From a checkpoint of a small transformer trained on Wikipedia.
Architecture: biases on query, key and value, tied embeddings.
MLP neurons of a small language model. Each row is named by its layer, matrix (gate and up: input weights) and neuron, and shows model dimensions 80-207. Each number is 500 + 50 x the weight over its row's rms, rounded and kept within 0 to 999. Numbers have three digits each. A neuron's up and down rows have the sign that makes its largest values positive.
After each neuron's rows, "fires on" lists the tokens most often at its 100 highest values on Wikipedia text that the model never trained on; "fires after" lists the tokens most often just before its 100 highest values on Wikipedia text that the model never trained on.

L3.gate743:547507528478466545523555546464451442533497581544456432476512555598438518518575495500487414470550472504468540527433520501552505520507495481498505397463505576587570413529513524558496511562497443421471507490499434403504577453433521589488573512532522558496468480523451511478543455516434409502524516512405545483487401493449550491444444449448467510501452471487557496451606452496580461511597
L3.up743:415438574569407558514510542395447528469489522495433513537518520551437597583522541506591437487564540540439567491530456506548510451522425528474511437521572555491456462505328485531477501592475516533478452520465489484499496513465482446507490504488487475527420508530518472531548483475514453486584448550407529518500354426473589494444450412447447539488438550425499455486545468584448503448486
fires on: "- ", "| ", "= ", "=== ", "==== ", ": "
fires after: "\n", "\n\n"

L14.gate286:523540489473465521488559564499545531402543507485423429516498444497557547545585490508459389495589428548418427403484530451477479455485497517529482524485584515496506398428514485429474541445456433593472387470523508502500506537560359576640519488439598467456491483502520574513517506553530486464625575492505481543442471478452509538575457526549518534527551564466534522573504492544410535503538
L14.up286:499426478526451516552405501498481546502476530535502600567488530499468469462496507566370399468496499562512475514535647523554485516562460470499538644559517513506523496501571529505512512480484599437546488465377500520555560534570402486511462510498530484515467441474422457502513500532513543465483517517580471565398535489449555514454457525480446440567586545561368428398520488540560459468504
fires on: "the ", "s ", "his ", "The ", "-"
fires after: "of ", "'", "the ", "as ", "among "

L9.gate705:517587510592476455560427533454546435578485587499468446477416466565547576458506447471478496527524501504433552556458602536568592526517696459498540440510461426555510485415562476551485475461453482413443529450438450477398519474468599514491478553524471441475478602493580458479460481569561436459511498535502401429443467440480515481450503509472486492480514519546431519478449533482554478526546
L9.up705:558445460455480554544440473537526450508540481487440460431492498506508410465509457381462545576442543524551509516499486525572531525575503569442500421543580524486570533433438431517547468509460450386490538484320536499534484486499520474496548515515483568544497583584466553493473453485495562536414456407445537535429460469477602541420458433439552489489496437516435464506397472493468568548489
fires on: "\n", "also", "\n\n"
fires after: "|", "See "

L3.gate172:541494478465394525511548505476504379491514506519484477516555419559588444606569556521476515531493444459390471451497463436504532529498623487459563592459471465508571504469415508547563494542442517571562541395415482566432445542509490499485513492445465433477518499475570592526475450535500482505549524462496412501507570493511447423528512507465483433545522480460522542518422552538577456493509
L3.up172:441537465520548595478560459517555556586541516454466472573615491509469429584516582523491422436563534500440509563504465553468484525460522417471523486421540437509498505478586465545539507463513480480544494440500486461488521544433478529544454428470414380523484428524505567508492496539533509416538546535500522527503561547535546472546473456481460400538497473461514499541542541533492537512470
fires on: " ", "New ", "includ"
fires after: "| "

L3.gate720:495561572569489549477503446490562504567622484497500377556530453507549558522483511457491486469499474510482622505483456506447534524506465500528466545453626362590522509484565417493520436424437550567500457464473451532480502630504392490480559485432514552537425495503512507434504480521481497491448517506498480498454482599490486491599475490453497536537536481509382472483501499521507559487556
L3.up720:437558582554504562546420532489535551598529519481404401520568423569480545524460473547476574568526476448468471383546469561518526423530461475541521492493468573501458605436455539480555454436489446491526587592457452543524448548523534480450465554512526512533529601481601621473562428514501464473495391505476539528498442564594540456491513442494510479517408499428531540518535487520535479492418
fires on: "\n\n", "= ", "к"
fires after: "===", "==", "\n\n", "===="

L5.gate430:510566575469447606600474483378459447646527582495520459513379582475473477571534460482527505578553560481468487528452534464539513529566435551513579488522482407455517558447467511568535478517518557578538468507536473542553496466467504593510520513450509389454435494507393506506502449508403573502527459577507528529466532436543471526483503400518542465578400459424468462452553545567569453568542
L5.up430:399462510512441530486531475586416490531490622510577506451537544456502509449532498529514525494512482545386514473508528437639458510520542523497513480439474527426513528536367528496528488504503555505568515475493457457536496419518495545470548532390508509540475560509480434540547590401512587567577538473423431551576469487509431494435460472469524415502484500543489480477504462466564550500493
fires on: "- ", "• ", "Total", "See ", "+", "also"
fires after: "\n", "- ", "• ", "| ", "==", "See "

L14.gate333:497538471628516411455472480581538545492574499539566382543484493454545472559520522457518429460538500539529441551539573538563536447457480498489561541528534549407478472435464525475426523516500465493529469539481523575572487483494537551441498470480489465650430489417464565489389486437545534455462581498482465453556562559472495528371491515494533442489600448526487429450461505523538473490543
L14.up333:452440484488531547460498530472476455488601540478514514505481425528407522526539533554579505495375519407441496555519481511580524399530526389482540530448522556549475501494571449512498478484484531372438329453545488523440540469497468500457534435492429487490555463499511431531607549434564543499415413455485430578437529578541415540537473499465500468484484514457465465451384466500525526518595
fires on: "the ", "- ", ", ", ": ", "| "
fires after: "\n", "at ", "in ", "of ", "At "

L4.gate101:439428516520384547429518505461593429424533539376527501500497463489500627533497475468555562465583478557481460442508587445462502480432462505508440517511532527493614560456522416636585541491476538465588568591519516482518467597466445540459479458580423520639436443525558540508513492570586479482455438570541406487474529542519539474439519535514436523409549450550597473439513512469513491542510
L4.up101:576422498516507528400481485455405550483545535512456515504484474460440470617516469538525543470550485486471534463509562571464487568494475507547562465525601500573505556475519431480479483392497524490585584594475489417499498525428482527410468529553452576529507442469568466448478449550565475527483468534495560532521438443489410434491537550454564515396511612489524475414487578577489569637483
fires on: "| ", "- ", ": ", "\""
fires after: "\n", "9 ", "2 ", "3 ", "4 "

L5.gate750:602600570470445391459572494578441464478454544518471525475377467606453451536572496563510474535527528519435500524431490461493576479543496443459631567476511504413497407460509409444520495535452497522557486510486395455499664474563458498520489427421519499489500489454453484437526493566461521508449479457488511487417399479428491455525559493500477518466461554452481593429435574494491428596489
L5.up750:415606482466454488526492465484592475527479532539530513485442493535548484530487492533504550545470543473497472508522551465498452437502502374434441501460473542521470519544496541439432443459509468467530521494516505598476511471521502408568485451496467599555474424565493524444525472515522544531531472458344422523518448453361567422432432488564533457547491517565577507486508498472570522475506
fires on: "0 ", "8 ", "0", "1 ", "2 ", "6 "
fires after: "201", "200", "202", "199", "198", "197"

L12.gate474:433513514444460526477483550525431500541528533485571533478528450630467486481485464513475535474511526606517400486489548553514575491536503464490511584497484496421524530475533405446468570544447456410482535476483464491468474476555375402431444470489475560528475427455477494468444457602554533590555527448546502485521488440486510577530524467482433500499516437560490516498485469480545419444481
L12.up474:440595453508410468504464424558467492517557474437537454539516545528473467575549503500448506528516538432504531437560475459571433521545482467511515522540443455475524456498458548398419560464570501516497440465529427441563475510582434458425519574526530550618488408394475495444520439583499533508481558473612485554459546422518405425464474539520529492491505539601495479612392490539480450520515
fires on: "the ", "s "
fires after: "of ", "was ", "'", "as ", "for "

L5.gate605:563490502552572503516518561553442581439501600509468490517460623439459457415478517499478455462455459451512526566527513393536542508489466512462558652537502508583524516485514525336555550524516427557505475505511343489495577457536486395519458563442539587475513454525525406416560583441493534463498562511536494413527478548543519611470538494483519477457563466488579461429499427502433528449571
L5.up605:529451537513534515533447571582392638460539562539454469485496591469460501418472532455523391528560523496558560523468468511571440542542442584522541628521496519537570496525487519427480558460478384520517517488567387521472461486505531431478498526432558523538532452490558493486586539529421597451465561494548487511561470563537496566454476524498449524434495499525527510406471405485471541455540
fires on: "+", "; ", "−", "ot", "in", "£"
fires after: "| ", "D", "L", "x", "k", "C"

L4.gate649:473512509486432565440481590436459481517550447422408464475523559489492469529547499540535620464457505419451435460433495531610474444430457485491452523527511482479513486484608517459435421514534517581561508545522447476558532460360469568431545445519548490482463445435516568507526442598546522503503442460475533494415578587468551609440507594540490589390581473476493484519600526563478569512522
L4.up649:426591438528447632466490477475592546485513542534527484545468492459569484495516384465525557491543435597515495479490501556542491456523500537465506503527509474438608475490498490447483430507453463583538507490538542540568562637560564537514405501493454598396439437535443522518553513469413462453498511447516542476536492550469491519501546535412486530425565447568492477544498566575412507517506
fires on: "| ", "of ", ": ", "= ", "Ac"
fires after: "\n", "place ", "\n\n", "Order "

L7.gate240:464517567514507461407480616512547483501467516489464499501495525543545563413582529488473493490535445559476579528445391464407546518588431497434448461507623510455542475496570418512607511501490577567485514469379424527408486455494450487473458461405563446477413483524524468568471403541531504512555427461519507415474466467575492491584452526555458517584407510455505536472409583499533475643536
L7.up240:429486504451474443444450502495452474534488521569489485527511508508497448561587507590492584449612461488490514456495442581477506498622414531461560496560508539573453492534478496465485445482457457472579453505443394484506411529476506493441427521487626455448496417516481519511485472564519550509520483480556549440482586535449421561518460611474480428593480484458533467550533489492544405555452
fires on: "\n\n", "\n"
fires after: ".", "==", "==="

L15.gate807:509380457438509548583505549445524444520496530417452483485506488540470457423434505426525589521511598525517513567554501498461530470441444660479435535441502437549406568537486449529448469501458522516473492392536443445497510543510478605616508481591485500474461440488489510488478566573571464546553557450559518465470565509490483455461458474438475440494509537464493470504564516505454571411506
L15.up807:556495516455545620485563568459410537526493478422516519506504539546586494405527439474554513602591432485482448589623523460526513472375494567509458522510495500477492477539414495451500527501435466463516491451635578433505526504557425465558503419575534527514518479516546497502546510584583597550513562524530522528523518428454462493518506443577498486396504592506518477470448566535447501460521
fires on: "\n", " ", "R", "| ", "Preceded "
fires after: "| ", "- ", "|"

L4.gate625:565507480505522634444523598513528519535526488490468466571516618484467569434569517376560468442467493505528573564559531522439496402457505395489488499501418561497522538546499349579464495462411495500540483413549475487555456463463461570562408486586539455497503438495438475505500554525547531433486433436575419500568508614506596460413610500483513560513543520440530537521563445527484478507522
L4.up625:575548463539480621511504510476537487559600547569496500441515612537396612449579546427561498516504505469513505579664415511517511439442522498524481526487421493577536472536478544471458493460429542522541454493508421482558510544504520466473406583584627477511491494546505442531512561439428473503469428608559430487560444553580533453521489504525571510471572472487489530587474476450524397440503
fires on: "\n", "| "
fires after: "|", "\n"

L14.gate254:442512547552576613493586511403499403474376570555491419376462498550449468548533456595457613557475527469461566530473511439477508532474462513497544500573547483531499414475494499498350493464506401549533473451502536469443486536517460561516410512576435536543441456566469426423616457490476542381501513492523511455535475502531524471453527398519404433415536521524526535461479493482501538519461
L14.up254:489483588471506503422532560462475513481495465437526536408520420491488443448489451500465452561475508622469553460499444488487580490501488459518515578454452471360443589457512470467480522517576410484541531540544446511474600540502472558547500545562471592510428462437505465432443465551511412545436517574570499517522497534546517508527532457445492490485521519459488412415548542586516520546471
fires on: "- ", "\n", "| ", ": ", ". "
fires after: "\n", "0", "2"

L12.gate367:583524579539505567556550485494498488483454500505453473501473578491520507547452471473457529533402538534430498556462484440573402508501534461473561493517468528479567502495584463500490435617473408502483553498454434468433520431536507531519475439501508472496424455498502535538536487454566544457507497489514485499520538491386457513547526401563539590501465544495562413556442404520559533424551
L12.up367:496548494517489482584511489599578462441510415465506524448466497537575480571514409494536616515483574564464500493536499432536493476505427598497627535505537508440613574524516507515504539569503473366481503447539481578516526530506408502442451520617428473596535453458537479559545526481606492436435501519596541424509547543409537479547446496525548499487563515579547526468550523532613535592515
fires on: "It ", ", ", "but ", "it ", ". "
fires after: ". ", ", ", "but "

L3.gate189:448478492468390551471467391529544403513501481509473483525567518519459578446529514502448440468500442477502533429413479493480549568533463540462460556553464472452488484522464447609520365496573478502461412503429605485562503507552498532528585426401486429489500427470612431495490532492509443490417531471575447445472458462562552431488504553478424485471507518431531528537399491520465532504479
L3.up189:484580492499561484532543455483439451549526493491567473517498533543589459535500555450488517496486485422512579523549492525545463524505598503555601481548508448516444502462507560433529583418462568514555485479493497441538549411487490427447480566552576563548453527493477507560485489552433507497494618570532390416541453515524478464491511502549344616560504487486465560446508499403498483511611
fires on: "s ", "while ", "' ", "While ", "Although "
fires after: "'", ". ", ", ", "\n\n", "ers"

L12.gate369:496470533518505374496468473507491523425538568465383419534437551517471539508591518461478486539545460493489435555453458579516546478531505573568584460465497441522538423461431524456434522608506447505595418524497501474425575454469414528525416530566513384615422514558394531548544434464519462479468549433481518527486493398632465551441523516455482526507459563455452524533446560533520476467490
L12.up369:510497504458552478521409471547499451479580546494371492536577582530504452509458499499495512522500472475484426469492513477376536564482453494570585527556522553422415514541514540614468502456452535478509414491469488595516515494533512467523524544513527459477508446523447519507482475480525507537454449540417384486515442573513519439406467388527523549531538560579479435498596455565547589560464
fires on: "the ", "-", "The ", "ol"
fires after: "Al", "with ", "of ", "and ", ", ", "\""

L8.gate693:520465501557430484415459470597477595544580412447506437496526450406472433469531547463457469576529483604540445507493492505519529538559459499465539514479474486518553552425536510429575451527624420605573503588417439508488542517550421533481520421462446460474446496563546575539454461499504520620465436516505427463459529589480475489441555525542454515504510521497479556539470557517508573510407
L8.up693:468503637518510538480631473592470472535521545554506519562467488391432521526518543522378522485530493525445443433543515476445532481452584494535462531501506489492557422501492437459419466488445539577557563522510518561506501468497671532528561582586497509482536531565613492490467518492550488504468489470472415517502500469394471499475416482521441536466514532484437552538463535512450488469507
fires on: "\n", "ep", "ec", "al", "af"
fires after: "==", "===", "N", "C", "c", "P"

L5.gate503:532446525532510500507605599540451508469514550460522572554531562510501465436426590528580425455517507434532502531550531505482496510510553493529615578526408465516508540513504496474497490515492592493457445556510519473511553453569462553512514510502566547516589576421437478499546516460449370459484491397575463437514520506516481440539484486492511440597529447537482445452480591515443472457492
L5.up503:395536494484611507484491544465522535513498432445546521523497504513525596550543460507516506533542528550495563408504543460560485501539473425488444493521441469530488501462409486496558494510494493571443458601466552543476488551388587478474572554476496502529494451530487506556538488521475539589474460550460547557462482484449608557583454488515606529479589553546575466480513504484537425545513
fires on: "0", "1", "2"
fires after: "200", "201", "202", "199", "196", "198"

L6.gate551:551461481479493566458549546532500498560524498456492507481447517486459557531481494439493498476585541508509474547510451533587530599464443507525472457465442513498508536508434515511465442526498547555434509493566468510415618464506535511525535515522346454547499473531476479448546583601521388518437529576443496509421505529419455537464549472459476520567557457537488468532468473394460496469530
L6.up551:557479477514523494526503524582454490491522523428474497516497543488424441507494421454479565471522571548482529439495455521561528466483522472529310548560500579460445483561508490463417495454360454534414552543508496474447542439466456443443489480534428473433432504550524559443536518513490405533574544577474554553482482537457458417526533447459475478565613438535437511463518446449519523495530
fires on: "\n", "y"
fires after: "|", ".", ";", "|---|---|---|---|---|---|", "o"

L3.gate451:494466567515498500498507501448543559536597582538445561498456519472463369597527517415433475415549512474454576515469443579576533456576511455531582533476519520612496584441510468449516486533405547492502570449565459520511515535537467467516483464495507472488489527503469545446532532598451541511526455564484503517469529456591517544520361425496510462511501563512414524477392441561536448464571
L3.up451:438558445442445543489600469559453556376557454519479521521512476507391532571614508487481594547568612434528510642541467487467523470496441539418488502455515430437473469457553531472544502543571498469563575522450578481411500516521497455461533477468511459516464474470520523524558509506411478504472472519435616574513500506422548418517424493548540473448451564472521589416540437465488518475488
fires on: "- ", "= ", "See ", "\n\n"
fires after: "\n", "\n\n", "=="

L9.gate674:450555515501464474402583503487365522535512560467487473603493556518460449407567458488412577465447420645479603533432505462452454498531575449452486557532465493470534343436531475489509453512432650517512512530422457417491447479460509497556441505511466460550492456502443559469459448502578541489526465491462433454585533435532507522501485483626476449488457431518489546495474538563415513401529
L9.up674:493471598498469455445433552587485513436535448435427519489488451450489514455557522431470564431491460470499534573462411474478582535465578517559550510460534473475565481509526517581484429407440582568386473573482463522489477507520497543527499426561426394554559495509395582516507467578624617601466438518488456490519594463501460452526489477494464528603475432490480530558496556514508463501404
fires on: "\n", "\n\n", ")"
fires after: "|", ":", ".", "=="

L14.gate46:463442467575454507542483418489484475430486585528446457460357473518479483547461482480514396502388473523549429477536547470611527498568470395439534504569573449469500455516382421465546519585455469488549469466474465528614547527446470550519467407526569451595480491444498449564604502487505481525513469543439479513483437489548535529472418449437559475598522498576494463428484478562516553465570
L14.up46:522496532439483543481434518415460561548554556486420410482499496507551596484457436579524535518535510541435512534394592434511426461531539539505520453479523460493590490534523486473501520402591524472501508399554488533519507429471520414449501495471463523483521494527496508567545489541577382479526501575430533514395521502495482461478575506442459529535445483472512475456491484583535507394516
fires on: "- ", "United ", ": ", "of ", "National "
fires after: "\n", "the ", "in ", "\n  "

L3.gate830:542537457580527587548442546488392420451450592589577502528510434488497457501504519488573516568495530631546484507562531448520439496493494482454519539457568492434532477510541488539504373452489516413502439582496450538534531517422478456459470503588474447531508484472460565591529480520452604484498519561580526429525603560490446538483580535462452545583520494436576486477493529593606479468476
L3.up830:445457506544472547546491489446486418496541517552447543473471574513468532450535570480482511532421437540439415473517584461498458516541563541533531583520608509498382524462433463509455495503463428553524408481415450467541519526452539526580422492509560470440515577515542471557536466453594347490552501473535529415523546505509464595454557517412499497553547437474538513457487422445472484470485
fires on: "=== ", "== ", "===", "=="
fires after: "\n\n", "\n"

L6.gate567:473526622506538462473457474521582530520513509572520534531519482504565473446511491542412508591457504610476487450486471636514543428563455508514530533569591536614528476563512619499505469419540487546485547473474471475555505579521561513531447442515546481501473469463500403528471498520529493454532537470487480418477527510525535490498466473466471487497526480419428465514557459550470414474444
L6.up567:478463647483593577486506564561503462489526529483467488498505536487517453517442543532464531604544468518432531542472510572528552443553464470449502472478496508552500487497489494416497522481459554457534528495479466544544409553518464488458473477474519486515504476492500582588512372442417501485459549507551503537490477474637607496458475540465556486532496382536542510499619602569419450491566
fires on: "\n\n", "is"
fires after: "==", "===", "M", "="

L15.gate467:506523462480499519535601556470507446517521445554422470331508381467522466520485453429495543498574452462474491505505488516435457474482479503490369602568528485438488553489514489552462508439526480455518455510476410525507528396582546495514503440564524548614488513553464464407577500564521424457509509521465528534501499495537486478481518488554535577548504450463503558409485404561467518474554
L15.up467:467535479502487447479501507504542518499524498510463434357465453488562454457459393445562541463492438410484499464546483508351580613462391540535500522501508495499505550529518565510491489518474526460547477397543404485545570399532534496599576494524522573498542449572521453464480549524497462460415452472457503587459532422542571580463515474505492489469478469472428504481505466477419553596611
fires on: "- ", ", ", "; ", "| ", "us "
fires after: "\n", "ul", "a"

L4.gate218:485525478542471486631498541515471452578484548476390505463553564497441512533571499458530574539494570562541457519431522512476469432460396427375602475470542457501532505376397393383568460481516504471478488524455545443522518527439500546510435452450471502488542474534465502471642588510429498561506523461572505573540401444501430460453476430514554549506550466441528489483484517579479530499534
L4.up218:417504560562443538628445494456437445548522517525393548523587532499481517487485497501418547526542540502485493564493492437501563456604496519440551473508541508448553420404462405433490481478488470454495498506496581462460485540512480564515500562527391488457525584492481451587607540486489461567555441477507467550480423489568441456510523511450482524563420503455528483426598450456463455569420
fires on: "==", "== ", "- ", "==="
fires after: "\n\n", "\n"

L5.gate795:573514453416506514496508494454539463511579405398519483511483477514505608607476429451468532506572498501427505459505519446546550454500437548548430541504582468380491544543467529480583496442479480427526587424528431492413490514532449487549488527535520544518499501515532505487527415477519447549495495586465443531566477517525549535442580515451492473487523621494488530462507555619554551449497
L5.up795:532534497495537616480558531532469554477622492450521507591429565530482491463491484611476444490552427480385447413506474486519487448496530551579427467488412566456566617466563527492532513425493464533480584510474588489453456462502541522482468536554515504575489485465530463485401280509540462485545385477438405438443406506476493608543473513523567519440450487572511588441537617519426502535426
fires on: "| ", "re", "- ", "ort ", "\"", "ie"
fires after: "E", "\n", "Sh", "2 ", ") ", "4 "

L7.gate789:493529475514558517532525556493636515556520431488546473521495467579431492413477439448553554580508610505486533473503473512468481518490524476463543576521493470534531524498543588465577580516499485458585568472410448497519433527535442493397500501492513439541454518529490421525575407470453565499443518479464508479487507576528551477479564536589457523538519405522552443465536445487578555527519
L7.up789:494550509436459512508475490542527472582543459572489527533592465528505425493443576571522495486490470607488535486544530489577489399542541416521652580407555469547518473490539547519533543600505459405501448569499510501529505438481383460491416481457526573494527487476518470543447483519527514469515590493456523486490489471575521484495581538460445525509519555481532521529477522509541539532523
fires on: "I ", "s ", "t ", "e ", "' ", "Is "
fires after: "'", "B", "G", ". ", "in", "\""

L4.gate143:529567500438445582394569502503476524451572538524553500457435381469483512499526495566446507568506515574518457424443467543485564500548478467502602436511567473494544462584496546555452534497515433549495361452557536432449471539442502473497448475527529568507493433464578509497443472508454547425543501483429504511408542501464459497447521561484553540545531516434491535459437558506413408578542
L4.up143:556488465475499496440574508556557456596558482451605552440518494499363487557515527528534596568480479522438533465478558580545501479526528459534654463514595495527506588522511545412511546546478451453510471461561549436501549524468496497448517510496657587431555434454469474536452556464501542432487470402540490471474493462479548421453470524431459526487586524580489543565425377489505488569545
fires on: "s ", "its ", "their ", "our ", "' ", "his "
fires after: "'", ". ", "y"

L8.gate151:508404508430488420436517416541453549515415522505435450554447531562461504485561462503496492527555481410522553417375496427500536511483456471396502475549516397432442492539559471367377534547513520548490502458460522596483494505555433587559446564476517458432479509420449503504452425409461455489428523556566450475468483456421543525506481403549484480631438443525455563461498564487462451478561
L8.up151:555480497472502519551415568525466434486558457524425489495548481517461493492543466583539568460468458582555421439508465420523524508474501402458474500513507387464478482494515551519511510453473499550508431409559446481495476556529439480570459549490471516478463485478409533446481515524450546617487515611418532592516395455405587530493570527482450459570447558474413460402489523496537576599479
fires on: "\n", "\n\n", "ul", "Eli"
fires after: "==", ")", "===", "L"

L7.gate366:471538481475408526500480490488438461513555533528581426465403501502477535498450483547552606571532583457556532482574400457530554442482425476580428342505540538519525477598458594490508576517547472519580605495469531430597539438481498499493501412532407477538520555518471401431518511617502543514460525570517412574467460454457457456484455469417463517393461527478459510548487440455549580550547
L7.up366:531424459520519483481476529480499515534552481558541608482574498502553538451434454403496541555493480553547529423536564450594519493561491488519498550471477524453444461492524532498464402479552442449463421582456497616471539534469530512508463538495528527531494541514503500469478515520428467509517434490440466522549520520533411493517447579492451490543513465405449495497499537481545532572507
fires on: "\n\n", "\n", ", "
fires after: ".", "==", "==="

L14.gate121:517502501577602444452451474482545527512436529456522526539366555492469480525570480473556446529489420495598388435472454478436477608558487430577543499503559502525579485494519485409494465485476464465598492509418510541443496524549490472515519552408489562492460478563490451427564471533462495421558456521483564531464553506485453543524538488492554518601563501475517419552490585493528436492460
L14.up121:456498498517531519442456443478505537519527561533500531421521591520496510459580499523552483472465501525503437470465498528565546580536491558578540607529469474429483502589466432553460468476509446492515507483592504465470569482509488370498537469477497374504467493526500502504466526473486368473475549460513499585535570544494484534568550551449621556530475566496502530510500565514451462527429
fires on: "+", "followed ", "−", "ed ", "("
fires after: "| ", "was ", "is "

L8.gate743:544540478581440426518499522579426516553516476598473534450549553511555660553491501439522543571470612574519442509506467456547493508493539405400567549446507441477411465459569543397533522547603422529589564532573537519440570581528393529466497454463428431613549421556553483506513450481475494446525513510460549495512513458496503484579530595558531438580536514445476454440451526573498483448581
L8.up743:419497531456503426421534419463420486541473406454481506421458454528524612406525571439446465545474506536497486471414480470530539454470491468561463465568474436510583475545470519502398520545504495440524511498463532569537544446522559456556445443605459535483565514526433486509493588492556528542451595466422470487476583496483466477510454486558496498478543499551489488459476617475543404410536
fires on: "\n\n"
fires after: ".", "|", "==", ":"

L6.gate761:437529600412463539549491433553498429497557447488527513480597563607513475498539576470557595560443504472531476535402450436480490432454464453570545482480490540617536529511416595498535450555497462579544449548494505493541442462415429520585478498546525490492499502568586426468474433563562584551473456580544518474547339460531436506585438504476557447541500473446464557509511477436537557516489
L6.up761:474516510434472515402464475527439506524483436518466561524474500540421478423576479484526496548443412493548620543440512490509541541437432467530513547553602424540577503575460449482570519481488516501535464558596524506455448442509434583577523492570441531505439450544567426540504432421450538482468484543429560478475450508425490457455534461468437433494584524581466594442485468420472577445479
fires on: "\n\n", ". ", "\n"
fires after: ".", "man"

L12.gate594:477522504527482456457579473480424514490526517431509434367483461522516487508480489410495543520509570534609563508576402474478579463429498516538710481468560480468482441565478485412439434449578575461542520496447494596472513455527438531497511585497497475517507516451498461494463510500632475544517514510479494411480506422447506553517444532524542573530568482485417530453443503551499469522518
L12.up594:522494484506440485461443439423459463434541461384487458419517557531511511532486411546421496428537697541539560517497521445489536502420558550601595478484560495476536438515476445399452458484477458475487473476441462505555517455521476497541561550459506496461542548500513451419571548541505550531562510453511395480554510516400522496432462533502463622492506445427505539470458474477452508554577
fires on: "\n\n", "\n"
fires after: ".", ")", "|", ";", ")."

L14.gate760:470514541523592532496556484470542570451542500454532485511452475496559415558547540459461420512501448505491486459486572457488479505411477471535496535538528462518533419518480497518508543432463538514452478589583534495484525489466518537527611437523538476382550501466492410487408454532486564637432491552456449531565493485394478506442703555507522456540547586483491476513449547497511423457524
L14.up760:530515497472459564505513568511554504454493418497581401512495556443463492459425597495529523466511447465515545492534526603507425440450484509514485515508548501475501435430542453464469395480519587512536437542565617489495511506498485478474504486449566537518466562541509555518531544536468536561434425453554467486516462543448446415511498382538508570520526506486548512589486581494555544457353
fires on: "the ", "dep", "pe", "p"
fires after: "in ", "the ", "In ", "a "

L3.gate73:583537438523479581541541459402509464532506477517437426452423540544493510440567475475494501500556496535506521526466552469504403535551495464526544522477420490475531505529505524574653494422465420487509482472378424494432553508583536547499521589537439461462502454369472581509543458513437558592485488402602496448565563551507546508537494575538452538438392485539575523431435455506499458534480
L3.up73:592500476500457454537447491446548514498426553584515513435518514527504530549430441415535490549453550449439550487479483462462456512508542539443436454544482490487507497530455593507459482491502468487532492425535453528417517523558512443524456493560474520538397379575487489435460464539501500453457465510494499491533460589518518451594515377413508547415470544410541524473580418537548488518503
fires on: "but ", "However", "though ", "however", "Although ", "While "
fires after: ", ", ". "